From a checkpoint of a small transformer trained on Wikipedia.
Size: 13 layers, 30.1M parameters.
Architecture: LayerNorm before each block, no position embeddings, ALiBi.
MLP neurons of a small language model. Each row is named by its layer, matrix (up: input weights; down: output weights) and neuron, and shows model dimensions 256-383. Each number is 128 + 24 x the weight over its row's rms, rounded and kept within 0 to 255. Numbers have three digits each.
A block is one neuron, or neurons of one layer that tend to fire together. Before each block is what it responds to, as a language model described it from the Wikipedia text at the highest values.

Responds to: Mainly the dash between two numbers in match scores (3–1, 4-0) and spaces before numbers in sports stats tables; occasionally "well" in "as well as".
L8.up484:127168151137120110161111159117138123096134168098098172123119132134161141131166143111115137128169131135100164119082159159129126128114104112149133149138112106128118145146117101126136114116119128163132065143105073092160098101120135104084088149085134128137168136142114163119124121139146129142161150147136142092145128106102110142121115143136114102107131139083121105148141132120150156148115
L8.down484:122116146128118136118112140131140125116134124100078167118133160161150101119140168136154091139130113128129148122124132105133152134163120099120116115084146146108125119140166173138136168120118152175157104127152098158132106138135114078097098134083146095150157132114137096112101131083093127083135072134121119123118126112167156110116160143133163103154131133147115164123131107119169091119164
L8.up686:179140148134172096145103128125119123181113141126129171138125120086093167114137115137133176126132124098124140106149126133155158140151148118132151108106135110115093128131158103129153086162118169133140109109156104157132095106157139135141111072078095132132120140091127101089095137182087110133138123103146154116146131111160178124137126111135126160097138126101123130078105109120128124085079
L8.down686:101159193070104138112116141158127090113115093140134136085130133088145069086142121143122156131111148124096111113153177142142167135103120153127119136122142132123171102112132133128130136144131141111105084145168158137110148095142119122112150183127119158134145127127098110130112134141140144143128154084120122093144128121159104169146137132156154137102153131134108114075177125121132140103126
L8.up1181:113084117142140138088125068105117115120123130131126142148107117108145101130119136085107125090124128144089112130116144124083066112129096157097119140147129126126133110130152162139158118115150131093122135081164148110129097115177150074163068108098130087140115193131080130131089147125120130142132094123110153125153118077153159132107144113139168148132135143161145146144165131124108103080139
L8.down1181:099124131128082129126150149138154154151108111163134108159080121153136172133131178109147153123115094127118115108131097130110130150123160132146159153115132134144114128136100102124129137120130093159121102107128192105088141144117110160104171137130149143143147112147134131148151152138152134141121159175154100136135142084133141162129171118114091125098112130087135098129113068144111109113145
L8.up1225:138132183092152141121159127148122129114153149145139182078172104101127075166120144138129106108103118094130184116115148107182128131137115140088128146126139103142119169122140092142123143168144127117138117184157125174118135089146141095151133105148140112144160137111106122125109123156113135146161098138109139112187157128148167133101147155126126086117115119121139143123089091105149121132111
L8.down1225:088074107150116152105149151153101128110117097141097111127108132183152164120108141115099069106125092126105153067139141133127158191090187168134092147126101122115130115143160123138140148119169159169160156129134113131128118107139137079159124122108119150150102156121112092083090129110111107122098102135150112094119160148110126140165138111137127216129126133125132114133135132117117113110137

Responds to: Table pipes and cells in review-score or data tables (IGN, Half star), "In"/"==" opening Reception sections, and word-initial pieces of foreign names (Li X, Nab, Tor).
L10.up348:110141158125141145100134146151116137125130125097160115145155115144153109147137189135110112142131145102108089135105109115136111115177084101117099120131173143106138144121135165122077102145160114109098132101128116118136150148121131085180121114173145074158125086099157148158111110125137081158119152116127154149121135147149119123127147099159107140151133116155144122144091113158093125123127
L10.down348:140100144116108144096080127102098116120131101116086143139110162143125116153077105115135148154121154128112172146121147141099111069111154148145121132144148133145126142179143101122151126107114114145135115134117147149170162150104088109070111122124102144100107161143155076186118166096134153076114127131089131125095126136148161145089136157153127155148127118124163159118149110148112151165106
L10.up422:149108121119128129124173144147118133139098109133133150131170100135114146102152111162108135109119151131122139067149130129127089128143097147128128145105098136121157150077154111100132078156074140085143147103159139131107087162130139141169101135146102078131094122139139101132160135147147064151132117116132107150141137116142173121170092171115125110122119107136099138151138086113135125157109
L10.down422:139141134126104127144110159153142182130094156103103144168172092088117122143146109077099174130119128135123148126129125139131103121143063161049137117137139101120127120152099160149115099104132135143129148112090124133149135130127111118142152141130092162110122118151150137096135127145145117112120084120154136097141134083095144130128162083115094119127148128127142122097112119124093096122120
L10.up437:177117088090115108148145103118128144134148167101202133124152130102133148124083132137116100064138072145158120106145105157166126154144127087136159151095138116144137189118147152143141111115145143108122125092140122121103082125157140128122106107136144136121120156175098140103116136164148116152052106150081094119146150128152139137147123128153143118150152145134148103111102127126149096143125
L10.down437:139123143163130129153139087103115153149114112174098111093145154136146093168137141130143098195080115100126141117142158122110107105119148139140091167135096117110148124054129142143134144137127150137121110111133109083136117138101157077110136102133115092101140135120125169164103088082077144089117086156165135122105135123125157093091142161122151169106101112120075111163126128102132094126142
L10.up1375:120115142136105122136143099132188132100153103150194123119163106123122137112155168135184111132125112145129133167068078184133135095129110102091146103117173102124155130112129124081101113119156088107110099072150139161141115129150119144136119148117103117123123125120156155129135142162140143164125121126116130150160162157148186109134144129125068095135165107151148169140083121132170134124084
L10.down1375:121115155128148142096129092170093149154149113167147110133138147083152138142129112115123139167111100177123102156140141101079147124084106141146111114131136143137143127130140137146177124141124105056093150117135114162108137097142158114104114099111148094154126102123126127137147152130143117114120124164127094119132150129154151148145125101134161139142110106154113106176189143117110146118123

Responds to: Spaces, en dashes or hyphens right before a digit in sports scores and statistics tables, e.g. 2–3, 6–7 and the space before a table cell number.
L10.up577:139125180149089134164145099108082143096135117159141127131144122100161130123147098081125118139164098130079136116103134140129137121071110120112075139133161116146140098126098120141087134075145116121123087108125144128141136118103137118148098085132123112138126111127062122134101168138120112137110152143134102148144166148080084099147143128135172117153129160123120171092190140137139103128158
L10.down577:098117130120133130134115128089146131120163145160117123044203118128135129162105116111154096119132112127108114093111106163099141124154151134139130124147107141094159132108113126121125094159119122115141147117171127122116157141122109118143105139135133106141149125093140131107118115096082119112160104154181119136153118113122166105123097158155115121086135096151183134151102120129128103142123
L10.up996:056081119090164140162129110088163104131112120148147073128149129118139107108138150095127098122103103100072142113083105149080139121109108103128124094118103153153136123178147087082096143136097112130142131081179135113127137130089090108086095151070096132139141148098095073144153125139165094129100128103156125130080118084129105135121132125116108123147129143098119138172145139113155071154166
L10.down996:116106129164135152089157159100097121127119118137144132104150071157145119105151129120127114156123116115102137147064135147160158080145150146116128147126119130162137135102093122181126129096169109095134183096187131142139114135136154171128105109133112104160163140120116142150124123199113079086090114136170156133103149107108139104131134106131120148154134167145153100096123151138145142132134
L10.up1244:123118099082174102142156144126129117131165098099145121107120172124126119094143149121131087076140114149129118121120127153147152094103133090129122111094178123145093164135151104123158119088138121134087120092125170136133080150105138146125122126140101128119144164133150102108099124112142168128118112066147164106155161119128155166127140130105143128125113095093072151116110095076073144128074
L10.down1244:131070170115105166170138168104135155176123143116116132146185152089169166107140142170133162122139129123074102155090132116103137055121143111096164172139150089121129141130140122133109138149147107151114132125156147135104149105137126095100147182137125109126130170123126148146132114142136118112106142135103110141121143134144107045163075137119128103131127172102093128133122174151171106150127
L10.up1450:140148134128138100130142122144161125168203109106155138104141072152139128139132118113110113113084104151127130139137124110124118120151139117140121125149122112120095085154104055152151159138152104154097092112162118118136124103074150127128142131107108152142159148122064119125146135128106118124108152103118102115100166117135113052158138119124137185121137136112116166123118145139104174159137
L10.down1450:069084117114102097110126171124141150140165102111095142147083159146166121163181126125146132124140112149110119139096126113150140174102130092118168141110142163130107130124124115105119143139149143136120126147122105132123135105133161134101111120143136092117077123121128120152109142131168148129115139159151122145117102112131098111163167118138098071132174088161127144121119122108101115131161

Responds to: Digit pieces right after a thousands comma in figures like 200,000, $35,046 or 1,123 votes; also score dashes, times and table cell separators.
L3.up122:136126146120108122110115099104159069097149082146154090122144141099118103143128116126130144102076126168125155137141125144119086127140143124136138109111133153159117109145090150148114117124135095112163110121134099126138134152128161166088123104107135109113092159068167100139111170102160123104091104144156145118122153153132128162130097157149138097170132179121125133108134136139094112118126
L3.down122:118117167128107132093123109139201084124136151151087130094148118161128104148116138122155101136126076148157136112131158148131134125144149158122110151120140170142129072145121132138112126133163136140135133147155136121107138132108144123115148149137146134100163127097148090115183153135093097128145149156133086102154126120123095169135081139136097120074154156132150136137115126136096131144116

Responds to: Conjunctions and range words (and, or, to, &) linking the second item of a pair, as in between February and August, from 1931 to 1939, Mills and Redgrave.
L3.up1276:178145160122120137089140128139161143118116111104097074126088174107149138124164129123142143151123110124139114086098158127156144150117156156091161100110148153133134125120098102149092146111166126157116152151107136065156092145123132136122113146147123159135125131120120135119115106130146115173123105144101141148100127126168087151129136123112130126085117141166131102126111173111130181124111
L3.down1276:127145150139125141119133142128136123101086153132185107122133114105144165135143118118146149137151060146099110133130129107152164105162142141086165120134134114142140166109112092144104122153134113088155140134124127110114089117137145133095118103098128162113110134119116122132098152096134134122100111141153132145122132106114095124106129150163126126097130110140114149126120119126089084083118